Part of a small language model's weights.
Size: 8 layers, width 512, MLP 1344 SwiGLU.
MLP neurons of a small language model. Each row is named by its layer, matrix (gate and up: input weights; down: output weights) and neuron, and shows model dimensions 208-335. Each number is 200 + 20 x the weight over its row's rms, rounded and kept within 0 to 999. A neuron's up and down rows have the sign that makes its largest values positive.
After each neuron's rows, "fires on" lists the tokens most often at its 100 highest values on Wikipedia text that the model never trained on. A number after a token or word is its count.

L3.gate1075,181,170,227,250,202,191,157,210,206,219,205,193,191,201,159,197,215,160,197,228,182,182,191,225,212,202,199,212,208,219,207,196,171,210,201,193,168,205,188,186,143,233,219,193,179,178,218,211,251,234,214,185,187,202,195,200,213,221,218,196,218,196,168,187,213,248,184,211,210,211,190,206,146,217,220,174,205,195,219,188,203,204,187,221,181,182,181,223,258,196,205,214,207,203,210,191,216,211,194,224,176,207,202,195,207,190,236,170,154,174,198,208,237,211,240,192,213,195,192,195,194,208,176,230,205,220,221,203
L3.up1075,192,194,208,192,176,184,209,214,211,198,187,208,204,212,175,195,163,202,198,225,257,221,206,227,222,184,218,206,239,181,195,224,218,225,208,217,199,196,198,196,197,218,205,213,215,169,163,189,217,225,216,218,196,228,183,223,220,192,179,163,220,188,204,196,234,200,190,194,197,203,236,218,198,184,212,182,233,192,197,167,209,205,195,216,190,227,217,189,187,186,166,199,194,240,179,210,215,193,190,225,193,214,206,203,217,189,183,188,221,180,218,217,224,219,177,193,193,186,204,206,217,231,217,164,199,183,205,220
L3.down1075,220,197,206,228,153,205,197,210,204,221,209,193,215,188,223,167,204,184,189,207,180,218,192,197,197,178,179,180,204,188,182,192,222,209,206,218,175,191,208,197,161,191,201,212,174,206,197,211,212,197,185,178,228,210,215,204,220,192,215,195,211,178,213,156,207,200,177,219,197,197,206,211,152,199,196,179,207,203,226,170,185,181,232,178,181,205,194,206,225,206,230,190,215,208,213,172,173,187,183,222,212,195,223,217,204,173,199,160,186,201,201,205,215,192,197,219,210,219,214,232,211,205,172,205,194,200,195,178
fires on: "'" 36, "s" 9, " Avenue" 8, "." 7, " County" 5, " College" 4

L3.gate45,192,197,200,172,204,194,227,189,182,185,191,183,198,178,192,147,180,171,197,225,227,214,177,175,222,217,223,230,208,183,188,208,191,208,221,209,180,186,191,177,171,177,218,166,212,179,200,211,188,196,231,230,235,195,199,192,210,214,205,210,195,202,172,191,219,186,214,207,228,209,220,209,167,137,225,194,172,220,192,218,202,182,189,214,198,204,212,219,196,239,220,160,231,163,197,178,182,222,175,203,242,208,244,194,180,191,207,198,195,201,221,200,221,209,227,204,196,187,192,176,170,181,200,200,225,168,180,172
L3.up45,204,174,171,177,211,224,214,161,172,202,176,215,236,203,202,197,192,188,210,185,217,198,196,196,216,253,200,202,195,207,187,222,181,165,198,196,173,202,207,206,215,223,205,202,230,267,181,178,181,213,205,166,217,187,200,200,180,192,228,211,176,195,217,185,201,206,212,214,196,180,216,209,209,200,184,219,195,188,205,202,215,215,215,223,180,227,175,186,221,182,193,216,181,181,225,220,221,211,193,156,216,215,198,219,182,203,222,215,225,205,237,231,195,184,203,189,202,207,221,181,196,205,225,236,197,246,194,206
L3.down45,204,210,179,183,243,229,211,191,192,192,203,169,208,217,218,171,172,200,215,200,211,197,205,205,217,222,222,188,222,221,209,209,220,182,221,226,214,204,227,175,251,198,203,205,184,236,212,204,181,137,186,205,228,219,254,194,201,191,202,221,200,179,190,217,193,213,199,191,215,210,231,209,178,186,187,191,197,197,216,255,217,236,164,229,201,216,175,201,218,192,200,220,192,155,168,198,190,202,206,180,197,196,187,224,181,154,192,204,195,205,182,195,174,206,206,184,198,190,170,219,205,201,200,213,216,214,194,184
fires on: "s" 32, "'" 16, " of" 4, " mi" 4, " " 4

L3.gate882,197,187,221,166,178,198,192,212,202,181,181,215,185,195,216,188,178,183,218,163,187,184,210,198,205,203,204,219,167,187,205,200,193,220,205,201,162,187,221,236,178,226,225,232,212,201,175,177,186,210,195,186,224,184,191,209,191,190,202,237,216,191,194,180,219,200,209,168,161,167,184,215,177,246,179,169,214,198,214,201,194,179,225,215,172,194,170,212,198,198,195,189,197,191,180,187,231,203,194,196,228,195,210,189,187,211,199,210,219,218,212,183,189,188,233,183,200,196,214,155,241,244,196,200,197,218,235,192
L3.up882,233,214,216,184,197,205,194,191,197,205,215,180,226,182,193,206,183,176,187,226,183,214,200,172,217,225,217,194,182,190,192,195,209,207,214,247,189,224,229,172,198,191,214,187,209,218,183,181,188,200,176,215,232,182,198,219,200,195,192,197,196,195,179,151,168,264,228,218,224,172,205,215,197,179,195,194,218,209,206,180,211,214,220,211,178,192,203,210,199,193,187,188,193,183,191,205,191,157,174,177,222,207,198,164,179,215,197,229,232,213,224,197,184,189,210,194,189,211,206,236,235,193,201,189,237,197,178,209
L3.down882,213,211,186,207,187,155,194,193,210,193,218,200,210,201,231,200,196,203,190,217,159,206,189,182,207,182,203,207,201,210,183,194,231,205,212,219,210,211,218,206,181,211,220,214,185,222,176,177,171,199,204,191,238,184,174,185,181,208,223,202,234,180,191,212,197,217,186,184,202,205,193,191,199,200,211,169,189,195,198,189,218,223,206,218,224,201,169,196,265,220,165,202,195,193,179,177,170,185,223,217,221,193,233,169,220,223,202,214,187,205,198,184,168,198,192,194,167,210,221,192,183,223,170,198,196,182,193,191
fires on: " the" 27, "-" 19, " an" 9, " la" 4

L3.gate136,214,174,166,203,203,208,221,203,212,226,181,196,225,210,206,245,196,191,169,234,191,195,194,185,176,189,189,212,235,172,191,195,212,165,249,195,186,228,219,171,253,169,202,191,211,150,195,228,185,189,213,223,220,190,206,204,201,197,202,215,199,204,185,215,217,201,200,202,178,201,238,192,157,194,193,192,237,240,214,195,212,197,251,198,186,182,193,196,202,227,176,212,192,185,202,202,221,158,200,170,191,189,154,219,187,246,198,208,238,194,170,195,163,233,235,231,207,200,227,151,160,199,199,200,195,198,223,202
L3.up136,238,210,197,197,225,164,191,199,174,192,209,207,189,175,160,216,199,199,228,200,213,220,214,208,163,169,202,183,189,162,189,180,207,190,185,191,218,173,211,165,187,213,208,188,210,167,202,188,204,195,199,200,208,188,203,172,194,207,216,191,174,165,209,172,193,167,205,205,215,192,191,217,199,214,184,222,198,176,133,206,216,189,180,197,229,199,169,230,233,206,231,213,198,204,218,220,197,201,213,166,238,197,192,230,205,215,198,202,215,195,206,200,158,169,196,211,201,189,216,169,172,188,183,208,243,252,204,179
L3.down136,213,218,190,197,195,190,199,229,189,195,179,200,179,212,210,211,209,169,182,242,209,232,218,203,186,218,206,179,200,175,216,211,187,233,235,195,219,237,201,220,263,218,198,176,186,196,212,222,209,208,218,199,143,257,207,175,179,194,165,245,211,190,220,195,209,192,224,218,208,165,173,250,182,201,229,195,212,177,211,177,167,188,171,220,189,229,194,173,178,216,208,253,168,168,176,199,214,212,175,192,200,221,223,171,185,168,201,203,191,222,215,195,225,214,177,195,203,199,250,191,209,177,198,175,202,170,225,178
fires on: " and" 67, " not" 7, "," 5, " one" 5, " |" 4

L3.gate6,192,194,185,184,195,207,196,194,171,188,222,178,165,215,220,231,220,168,195,170,190,237,180,190,194,227,204,197,206,192,182,191,183,226,212,208,204,204,233,194,150,207,198,186,206,177,212,201,179,233,219,195,184,223,216,207,198,225,208,193,250,209,173,170,233,181,185,176,161,187,228,201,202,211,190,210,182,199,209,176,201,182,191,201,183,201,201,218,198,187,174,189,199,219,166,203,192,215,219,204,206,165,200,218,211,199,178,203,177,185,211,194,172,209,247,237,232,198,214,191,169,195,183,220,195,161,188,192
L3.up6,182,215,226,196,174,221,198,173,189,170,163,220,213,232,199,205,219,168,210,219,154,211,204,176,198,215,194,204,228,202,194,208,219,214,226,209,184,198,190,182,209,198,150,206,167,196,158,248,182,192,203,180,206,194,204,228,201,225,213,206,172,176,213,208,178,213,190,189,206,193,185,217,209,222,194,205,191,214,185,182,243,177,217,188,173,211,232,196,221,176,213,178,208,229,178,204,201,229,180,210,195,182,194,184,237,176,207,201,181,190,174,212,220,201,201,210,173,214,230,202,216,213,185,216,227,179,202,175
L3.down6,214,196,206,166,209,185,204,188,176,208,221,198,229,208,213,171,260,209,216,170,181,202,199,194,225,185,186,234,200,182,172,204,188,204,192,180,215,231,211,184,187,218,194,170,216,209,188,197,181,183,200,167,183,167,193,194,200,213,222,196,163,199,196,218,188,180,187,182,211,200,196,213,186,203,157,197,190,198,202,188,222,161,206,196,198,184,162,199,215,207,219,208,215,211,213,189,209,193,225,186,178,182,190,199,213,192,188,192,191,191,225,201,209,217,239,190,209,194,196,193,200,223,188,239,206,172,202,159
fires on: "," 49, " |" 13, " in" 9, " (" 6

L3.gate1134,213,187,170,215,198,170,168,175,180,212,189,207,256,221,191,190,231,229,206,197,191,191,175,164,232,212,206,210,177,189,198,193,206,189,195,204,215,182,165,207,185,184,217,204,193,204,217,200,170,204,185,165,167,206,208,180,221,191,177,182,185,219,222,191,207,229,175,185,209,215,216,197,202,215,162,180,209,151,162,197,223,192,180,220,177,190,189,177,209,186,216,192,166,221,241,209,188,196,188,194,190,186,173,205,186,192,195,140,232,183,201,183,185,187,154,209,189,198,201,209,176,175,215,208,219,182,192,182
L3.up1134,217,203,210,189,225,200,163,183,203,213,179,200,203,212,149,196,199,190,164,212,186,199,219,193,200,178,200,212,197,203,185,201,205,192,192,206,210,227,198,219,201,186,185,170,219,218,182,202,185,193,211,172,188,221,208,215,221,177,217,163,224,190,187,199,192,213,180,227,185,218,176,210,190,203,203,222,208,226,213,201,179,204,199,205,191,200,180,205,241,164,180,169,206,212,229,184,175,202,211,218,242,218,198,218,195,199,155,190,195,169,207,141,200,175,215,189,183,216,210,173,231,158,194,192,185,215,169,228
L3.down1134,191,246,232,190,191,214,193,192,184,183,182,203,195,190,166,202,208,209,155,189,229,182,213,218,242,201,188,194,212,218,209,197,193,182,178,187,241,174,222,186,239,213,206,221,209,204,212,191,176,204,160,192,195,209,234,227,188,171,209,199,206,180,213,179,193,229,196,184,218,198,185,196,229,178,198,186,179,209,215,218,199,168,174,208,168,209,154,203,233,183,193,198,254,188,181,208,177,199,210,170,197,218,210,192,200,124,235,200,175,171,200,210,168,165,201,220,188,208,203,211,198,168,179,210,198,227,174,198
fires on: "N" 34, "V" 12, "ol" 6, "." 6

L3.gate1046,212,201,183,234,178,233,211,202,196,159,196,179,229,243,181,181,180,195,220,182,210,201,201,201,192,191,226,224,170,177,220,192,231,218,176,213,183,204,211,212,193,212,237,197,236,188,183,195,200,200,206,168,224,192,150,184,228,213,204,195,196,213,193,191,187,202,180,186,238,182,218,258,219,177,185,206,227,163,191,174,211,183,214,222,211,224,219,193,165,182,256,211,198,208,195,192,186,177,186,220,205,231,185,227,181,180,211,179,187,179,208,180,183,183,185,239,195,198,198,220,188,186,160,228,238,224,197,214
L3.up1046,195,198,207,257,210,168,213,188,179,182,152,206,214,220,208,188,189,243,189,221,203,193,176,192,185,212,222,196,196,224,207,217,210,211,210,223,170,221,191,255,225,189,195,185,236,213,202,211,190,219,205,189,194,221,199,173,193,179,190,209,194,186,182,215,188,223,197,200,222,205,214,207,198,169,220,207,192,170,213,221,199,168,214,179,190,221,198,211,210,173,230,209,199,171,235,244,226,188,200,211,202,211,208,205,218,198,158,217,193,176,243,199,190,201,203,209,231,193,211,217,199,173,208,218,222,199,217,228
L3.down1046,251,208,203,192,206,187,184,197,227,171,209,206,211,187,202,218,185,210,236,196,184,177,215,213,216,213,188,225,211,223,174,204,214,222,203,212,191,165,228,203,170,211,205,206,189,190,226,173,178,213,208,220,209,218,226,189,202,166,185,179,224,172,213,182,220,195,203,209,225,218,187,175,200,219,182,194,202,211,185,198,215,228,206,181,254,176,201,222,181,207,198,199,200,172,201,198,189,230,227,168,166,200,203,210,200,204,190,218,216,228,221,195,142,165,175,217,217,179,164,150,228,178,183,222,189,228,213,182
fires on: "l" 17, " M" 14, "m" 7, "M" 7, "'" 7, " " 5

L3.gate536,192,237,198,173,199,214,194,188,223,193,183,155,198,211,162,169,198,161,198,200,172,231,193,182,203,200,215,192,179,178,212,185,206,238,224,185,207,240,237,220,174,184,216,235,195,203,218,178,180,174,188,197,199,190,195,212,255,230,191,209,185,193,222,205,172,189,212,225,219,184,159,209,199,216,191,189,184,174,196,229,226,184,182,229,201,197,214,225,182,187,209,182,211,207,186,195,181,244,219,197,205,190,193,187,211,217,187,156,222,186,209,179,173,192,164,171,186,182,221,212,259,180,196,209,209,200,157,195
L3.up536,187,235,214,188,205,210,206,174,205,179,183,185,196,217,213,198,175,210,245,217,189,195,198,194,201,190,203,225,190,201,223,216,218,129,222,210,196,209,236,251,196,194,227,201,208,174,196,169,176,206,235,180,182,195,164,192,195,194,167,220,212,185,195,212,221,223,199,218,184,199,170,164,200,155,190,195,199,200,185,181,192,166,172,173,195,164,177,205,185,177,219,190,248,184,215,214,222,207,187,196,219,167,217,222,237,179,182,189,188,225,222,215,179,221,221,198,197,230,182,212,214,220,210,213,186,225,181,232
L3.down536,203,217,206,211,210,215,215,185,205,183,248,217,179,207,207,194,215,240,211,196,200,207,202,199,165,208,210,245,181,226,184,186,143,197,170,214,195,215,194,212,203,211,194,191,197,198,163,239,188,202,197,166,180,187,181,235,189,197,218,189,230,216,186,230,216,195,189,208,208,212,185,222,226,169,193,211,157,213,187,209,213,227,176,247,183,225,197,211,177,212,195,181,199,181,190,191,197,175,200,221,245,204,173,206,225,226,194,214,204,175,201,204,179,226,183,192,226,232,216,218,191,177,211,194,202,163,226,169
fires on: "," 24, "." 22, " |" 10, "\n" 9, " where" 7, ")." 4

L3.gate473,204,203,223,178,206,157,231,206,201,228,210,152,196,219,166,210,247,165,180,202,237,192,168,207,187,189,212,215,184,213,197,211,191,199,196,200,230,181,182,208,169,216,161,207,205,174,199,202,228,173,183,238,202,217,194,219,192,248,235,206,190,220,208,216,209,197,181,172,209,244,179,219,175,193,252,241,216,176,199,185,189,200,219,214,241,185,157,202,193,200,226,195,189,209,212,211,170,199,200,200,186,221,247,196,184,166,212,178,225,210,188,188,173,199,192,170,236,235,173,224,236,187,204,224,234,196,220,232
L3.up473,175,208,193,221,182,197,221,193,186,215,195,175,217,221,185,233,198,184,216,225,164,202,147,181,188,216,190,190,177,221,208,245,187,196,174,177,208,191,192,202,210,187,166,216,198,172,188,200,209,211,224,245,200,229,210,191,190,207,224,197,183,172,203,204,193,236,244,185,204,232,191,210,198,215,198,255,213,174,243,190,177,180,206,222,216,205,177,221,216,216,193,187,193,208,236,169,201,219,170,193,228,224,211,226,200,196,233,225,223,213,234,233,176,196,213,202,223,194,196,180,215,234,179,180,235,196,207,176
L3.down473,238,205,214,205,225,202,218,234,204,176,196,187,201,208,217,225,207,220,197,190,205,195,184,181,197,182,158,206,176,212,191,204,194,217,181,205,183,209,193,204,196,199,204,208,226,181,204,218,177,185,199,224,153,223,183,205,174,215,174,183,208,206,186,200,210,191,154,213,211,152,193,200,224,245,155,162,204,217,183,236,143,220,202,213,185,196,192,189,159,193,182,199,230,176,207,168,216,200,229,202,168,218,218,204,202,174,206,159,196,200,199,176,210,193,204,175,198,199,220,145,192,216,193,165,185,179,180,186
fires on: "ba" 21, "man" 17, "bo" 13, "bu" 6, "ma" 6, " United" 6

L3.gate61,209,204,202,187,209,168,178,225,219,169,199,182,190,218,225,205,206,207,186,217,227,216,206,248,213,180,182,210,204,218,179,219,158,190,210,236,214,206,190,177,171,200,183,218,214,203,180,191,226,190,172,229,226,186,198,186,175,199,234,172,158,194,192,206,202,188,205,194,207,182,231,194,235,213,188,211,212,174,193,178,190,220,201,223,228,223,199,204,229,193,169,174,203,211,193,202,218,182,230,225,221,222,172,202,187,205,211,208,215,160,181,192,185,205,173,208,193,197,211,221,206,198,189,154,192,191,245,153
L3.up61,211,203,214,211,205,184,191,209,213,163,228,182,215,217,210,233,215,131,188,205,197,183,194,228,176,180,193,212,191,194,234,169,183,196,206,184,237,199,225,205,179,219,188,243,196,159,193,158,186,197,202,190,181,204,239,199,198,217,200,165,185,234,203,227,163,163,204,235,224,176,239,238,181,224,229,168,192,182,219,177,170,206,180,191,221,197,179,192,192,186,192,221,213,181,181,188,251,195,216,190,207,208,193,195,227,185,205,199,217,216,198,200,185,191,200,216,190,159,181,227,234,210,186,181,199,164,161,192
L3.down61,231,195,184,192,216,209,211,230,197,212,172,177,186,161,203,187,180,211,243,219,209,189,204,211,207,193,231,163,187,189,220,229,206,194,214,224,191,181,195,224,217,189,236,216,189,208,155,179,225,182,191,224,175,211,188,201,177,216,191,219,208,211,228,231,211,195,158,215,170,170,203,198,181,211,248,213,185,205,180,235,199,208,210,183,198,213,228,219,179,185,191,221,204,202,197,202,257,195,197,218,174,193,182,208,195,194,195,193,202,189,232,236,219,205,218,203,179,196,200,200,176,203,242,206,218,189,224,200
fires on: " the" 29, " his" 15, "'" 15, " her" 7, " their" 5

L3.gate1244,169,181,228,190,219,193,173,224,222,210,197,220,181,180,168,190,193,212,182,173,211,220,185,194,196,190,206,214,203,230,217,181,179,168,210,186,218,221,210,199,216,201,236,205,173,214,210,201,197,207,209,203,175,211,173,184,211,182,190,176,193,174,215,219,206,230,192,204,217,209,217,206,205,196,208,190,214,243,168,215,177,214,208,203,187,229,196,199,220,154,221,204,169,212,183,172,184,213,246,225,209,178,209,182,213,214,235,179,211,220,185,185,183,196,158,185,215,184,182,203,229,198,224,185,163,211,211,173
L3.up1244,180,185,210,213,195,191,184,192,199,188,239,179,227,218,215,196,205,182,182,181,198,212,225,192,204,224,204,178,212,196,186,209,201,245,182,205,221,220,184,204,176,181,170,179,176,177,178,200,221,186,214,240,191,208,205,193,204,200,218,207,218,208,209,175,217,168,232,204,167,219,230,195,191,206,223,200,202,196,233,167,217,194,222,199,210,219,231,221,208,194,163,186,229,194,215,202,159,152,180,225,202,193,214,187,188,194,195,176,218,178,178,220,179,196,204,233,177,225,229,220,187,177,186,213,213,203,206,239
L3.down1244,163,195,189,194,190,180,192,200,199,186,225,189,239,206,202,219,200,209,210,183,193,200,209,187,185,194,232,235,219,214,179,207,211,172,180,195,208,229,175,191,254,181,184,194,228,177,167,217,213,226,222,222,205,203,198,207,209,214,240,207,180,171,185,173,171,167,185,187,219,172,195,175,232,192,238,210,215,187,163,224,219,164,219,174,200,207,200,201,216,190,196,215,230,225,229,216,223,165,170,228,201,221,205,245,231,199,204,216,191,206,201,232,179,209,196,198,182,217,227,215,235,195,175,200,205,201,190,228
fires on: "p" 18, "f" 15, "il" 13, "in" 11, "c" 7, "t" 4

L3.gate1133,203,230,216,178,241,200,187,226,219,212,204,211,231,183,184,211,187,182,233,214,220,194,191,216,239,189,178,191,206,177,187,185,207,172,214,155,202,244,155,224,190,226,216,199,223,203,250,188,174,216,150,200,204,185,170,234,213,180,208,204,180,190,187,180,170,191,182,214,207,211,208,238,184,187,240,194,217,221,184,232,205,185,215,205,236,243,222,190,181,199,220,167,191,184,203,224,220,189,174,206,196,228,213,211,175,203,166,213,197,205,209,192,186,205,225,213,215,201,213,234,200,186,180,219,201,207,204,177
L3.up1133,181,209,214,203,187,223,181,184,211,186,198,225,205,183,195,159,197,195,201,189,194,148,209,197,216,185,227,218,207,181,168,203,159,225,175,188,217,203,203,220,211,189,202,205,230,213,225,181,196,214,200,186,203,199,247,198,184,208,190,175,183,177,218,201,222,168,220,220,187,211,204,217,193,190,180,199,194,195,199,186,227,200,187,190,187,231,166,183,182,185,199,200,204,226,215,231,184,187,181,199,193,208,170,213,193,201,182,199,223,170,173,195,203,210,220,201,174,187,199,180,192,181,173,219,157,194,204,184
L3.down1133,207,204,201,194,190,211,190,197,236,212,172,196,183,192,218,186,230,186,195,200,227,193,189,187,240,175,193,178,215,189,220,211,203,217,176,162,211,170,232,217,182,226,197,173,222,197,217,175,180,183,178,200,172,198,213,202,172,213,215,193,190,224,170,195,209,213,196,221,225,182,230,214,221,190,208,233,208,205,200,184,201,222,225,205,230,216,213,183,193,235,232,212,215,219,200,201,205,209,204,221,188,241,170,244,190,209,191,152,217,188,191,178,189,190,179,192,182,183,224,192,209,177,193,224,153,208,184,203
fires on: "-" 42, " (" 18, "fe" 8, "\n" 5, "." 4

L3.gate814,170,207,227,182,176,207,176,199,214,200,147,211,198,203,193,166,190,178,259,214,187,227,212,216,170,184,187,195,153,214,201,200,229,195,186,201,223,211,163,184,198,224,203,217,239,159,211,178,206,194,212,193,218,170,234,172,188,175,229,214,200,186,209,187,219,204,225,202,183,164,199,155,169,167,182,216,224,185,218,209,208,197,199,212,185,176,219,220,205,236,198,174,234,203,195,222,222,214,189,224,182,219,199,219,216,190,186,182,180,245,178,190,178,204,238,199,220,210,228,183,245,196,212,212,175,174,190,166
L3.up814,230,184,219,177,219,209,193,203,238,189,175,208,179,223,194,218,167,202,204,185,177,150,224,212,196,208,205,216,170,192,220,214,216,191,214,199,214,174,211,214,197,212,222,200,209,180,194,189,221,191,195,187,156,231,195,205,216,184,206,199,177,192,210,198,207,215,211,183,181,200,168,173,183,192,230,229,172,201,205,197,247,225,209,200,213,214,208,216,204,173,186,197,194,165,212,139,204,203,195,200,198,179,200,200,202,200,198,210,174,181,181,197,214,182,189,191,223,151,178,189,183,207,221,171,208,216,223,206
L3.down814,179,232,202,223,159,162,220,214,168,213,213,205,264,203,173,207,199,187,173,238,226,172,192,192,181,191,209,220,212,207,209,216,180,161,155,204,215,168,189,206,239,185,213,216,200,227,202,207,177,210,221,197,198,225,181,231,222,208,198,196,218,217,224,212,217,215,197,223,202,214,208,191,189,201,182,188,179,208,173,178,192,201,172,195,190,168,197,213,212,188,194,214,185,221,223,191,202,206,220,200,205,197,168,182,227,170,199,230,200,227,173,184,218,215,188,188,171,192,192,172,185,194,190,227,191,223,192,167
fires on: "." 96

L3.gate22,220,197,179,199,221,190,217,206,205,234,242,212,199,226,211,243,221,162,194,188,190,204,244,221,216,208,216,203,189,177,210,218,196,219,224,199,234,238,229,148,194,183,207,226,222,199,179,197,184,173,213,185,224,207,197,223,169,202,180,199,206,215,188,217,194,199,205,198,199,196,193,198,236,189,210,199,208,193,211,186,207,211,217,222,245,185,216,184,208,205,190,193,220,226,216,213,220,203,177,212,196,236,216,215,191,218,224,195,193,209,210,203,234,196,214,198,203,184,213,184,197,229,172,204,168,194,159,190
L3.up22,214,184,175,208,216,224,208,176,190,210,182,191,192,211,221,212,191,168,163,227,158,180,223,175,209,183,226,245,230,196,205,189,205,217,249,231,195,247,226,202,220,192,197,233,203,197,191,186,195,216,231,208,222,196,217,219,200,193,213,178,220,214,178,204,161,182,205,194,186,182,210,201,181,228,170,186,228,200,240,180,211,221,176,227,220,215,199,196,181,209,164,219,206,188,227,205,198,229,175,177,223,186,159,219,183,209,228,217,193,212,198,192,227,219,192,224,201,212,212,225,184,214,199,222,172,201,157,204
L3.down22,218,206,208,224,234,216,199,212,227,199,214,212,176,206,208,193,186,206,185,195,217,184,220,195,216,170,191,250,207,224,233,200,191,211,199,197,232,185,216,191,194,231,215,190,199,201,178,210,177,181,206,158,190,222,245,230,189,150,202,203,200,201,211,180,211,179,197,213,205,176,213,197,203,234,203,200,223,181,225,202,215,222,187,205,209,217,182,205,195,230,211,209,221,185,252,182,204,228,212,191,198,180,203,213,182,206,224,197,198,165,196,209,200,190,193,199,198,167,231,199,184,200,188,210,191,184,204,197
fires on: " |" 25, " in" 10, ";" 9, " League" 8, " the" 7

L3.gate901,206,249,180,180,217,206,191,195,188,178,214,208,173,191,220,202,227,157,169,195,193,183,241,178,205,178,228,195,190,208,199,188,163,194,216,189,206,215,193,196,225,211,196,201,186,192,174,189,206,191,185,254,183,185,229,209,186,169,199,197,198,165,197,189,206,202,230,229,236,196,159,205,175,186,209,200,181,161,187,178,194,188,199,183,189,200,190,205,193,234,176,197,202,201,239,203,144,193,239,202,233,197,217,203,178,223,216,177,187,183,209,184,203,176,255,206,224,194,211,193,194,197,161,206,177,233,181,207
L3.up901,181,240,229,225,209,165,200,198,190,210,208,194,230,218,198,165,210,197,190,209,222,174,177,197,211,195,189,213,198,218,190,195,216,194,216,177,230,214,182,208,207,190,177,209,206,173,237,177,216,201,241,204,181,219,178,179,232,192,232,208,185,196,223,205,190,207,162,214,183,213,214,180,164,152,230,191,185,217,204,233,255,197,182,185,182,220,202,187,212,193,183,170,211,254,137,205,198,181,212,185,177,211,154,199,188,201,210,199,237,211,193,212,198,151,192,204,190,204,208,202,200,195,227,165,205,228,188,214
L3.down901,210,184,227,187,191,180,162,237,190,187,230,210,228,199,191,244,193,207,219,218,214,212,215,200,202,186,204,222,169,188,187,206,175,176,193,221,185,195,201,230,146,179,205,216,185,214,198,214,206,202,194,226,181,232,200,185,215,180,194,219,195,201,191,198,187,164,181,213,169,199,189,222,197,178,199,237,208,189,216,187,220,194,187,209,199,206,200,202,188,235,176,221,212,212,192,185,179,206,203,199,192,197,213,152,171,188,214,187,219,197,200,195,169,213,227,223,194,179,219,218,208,161,242,202,196,236,180,188
fires on: " St" 32, "." 26, "s" 9, "St" 5, " music" 4

L3.gate1059,204,218,192,172,199,204,177,171,183,186,199,189,168,203,157,210,193,193,210,182,203,230,232,167,207,201,186,219,184,195,215,197,197,180,245,199,191,189,217,184,227,211,195,211,234,185,190,195,211,223,176,213,232,215,221,218,206,194,174,209,198,188,180,164,196,203,181,233,217,174,201,177,192,218,210,184,230,170,177,208,208,200,193,173,186,166,186,197,184,196,191,184,186,160,210,236,220,208,186,229,193,204,189,189,222,211,165,217,205,202,207,215,220,221,181,241,221,182,255,196,167,189,244,230,207,214,204,173
L3.up1059,216,203,178,181,192,174,185,206,174,188,165,200,230,179,197,190,186,218,173,231,209,195,185,211,183,207,186,164,212,178,196,197,179,212,171,208,198,163,216,173,195,215,187,185,219,223,177,199,189,205,188,178,228,183,195,174,185,212,197,185,193,193,182,192,199,180,151,188,223,182,195,207,198,189,173,179,207,205,192,195,199,207,193,160,199,217,167,196,218,200,174,232,232,177,213,198,202,190,219,212,215,226,240,181,172,182,189,176,241,200,172,221,167,212,227,197,194,217,174,165,238,210,211,185,209,212,206,209
L3.down1059,220,196,196,199,195,198,171,226,206,195,196,180,246,184,196,171,213,209,178,201,178,188,192,199,191,169,229,197,232,238,221,191,225,147,166,216,172,235,199,189,211,183,226,196,177,187,181,198,182,194,194,189,213,194,216,184,181,219,234,197,224,163,210,207,191,191,175,210,234,203,152,199,191,188,176,202,217,207,243,178,206,170,200,183,196,186,200,216,240,198,207,200,243,177,184,208,222,185,209,218,230,211,216,218,211,194,207,199,212,172,201,230,182,187,203,200,187,208,206,195,244,170,193,159,202,239,218,224
fires on: " an" 93, " An" 5

L3.gate232,204,185,176,214,187,198,210,194,200,230,198,196,179,184,244,165,188,232,171,215,204,179,172,212,219,212,187,204,206,230,211,218,206,208,208,201,206,196,177,221,193,234,232,211,189,204,167,179,195,177,177,245,228,222,207,184,194,160,202,178,181,167,180,197,193,175,200,207,190,210,207,190,213,189,193,164,151,166,182,201,203,181,189,172,206,193,212,202,207,257,184,229,204,212,197,193,211,187,202,179,230,199,213,191,197,237,219,184,202,173,173,189,183,178,236,196,206,209,203,173,202,215,184,207,235,221,189,193
L3.up232,241,207,179,224,200,200,234,204,198,184,167,188,172,187,253,173,203,172,189,179,190,207,192,170,234,210,199,234,228,199,206,178,213,198,184,188,177,216,196,225,185,165,185,182,224,210,184,195,174,193,193,213,229,197,234,195,170,207,197,190,191,200,215,223,205,199,205,221,174,200,216,177,204,172,214,207,225,200,187,203,218,197,177,186,205,207,189,203,171,224,200,198,187,180,215,182,204,204,201,164,204,200,202,198,217,198,214,186,227,197,170,199,233,183,209,218,208,194,210,200,215,204,198,206,237,218,206,213
L3.down232,181,225,193,187,217,203,169,188,192,168,201,203,217,197,186,207,197,187,212,221,191,211,174,205,213,179,208,197,192,236,194,208,230,207,227,183,192,181,220,189,188,206,207,192,199,188,218,177,206,231,197,251,197,226,212,193,197,207,213,211,203,217,196,194,192,180,190,206,205,197,186,218,207,202,191,229,213,196,180,225,198,234,177,168,236,185,215,192,227,210,186,194,197,202,220,189,250,229,197,178,203,193,176,200,195,211,191,184,193,219,196,227,228,226,180,188,202,178,188,165,220,201,191,209,227,205,203,186
fires on: "s" 26, " its" 20, " their" 14, " his" 8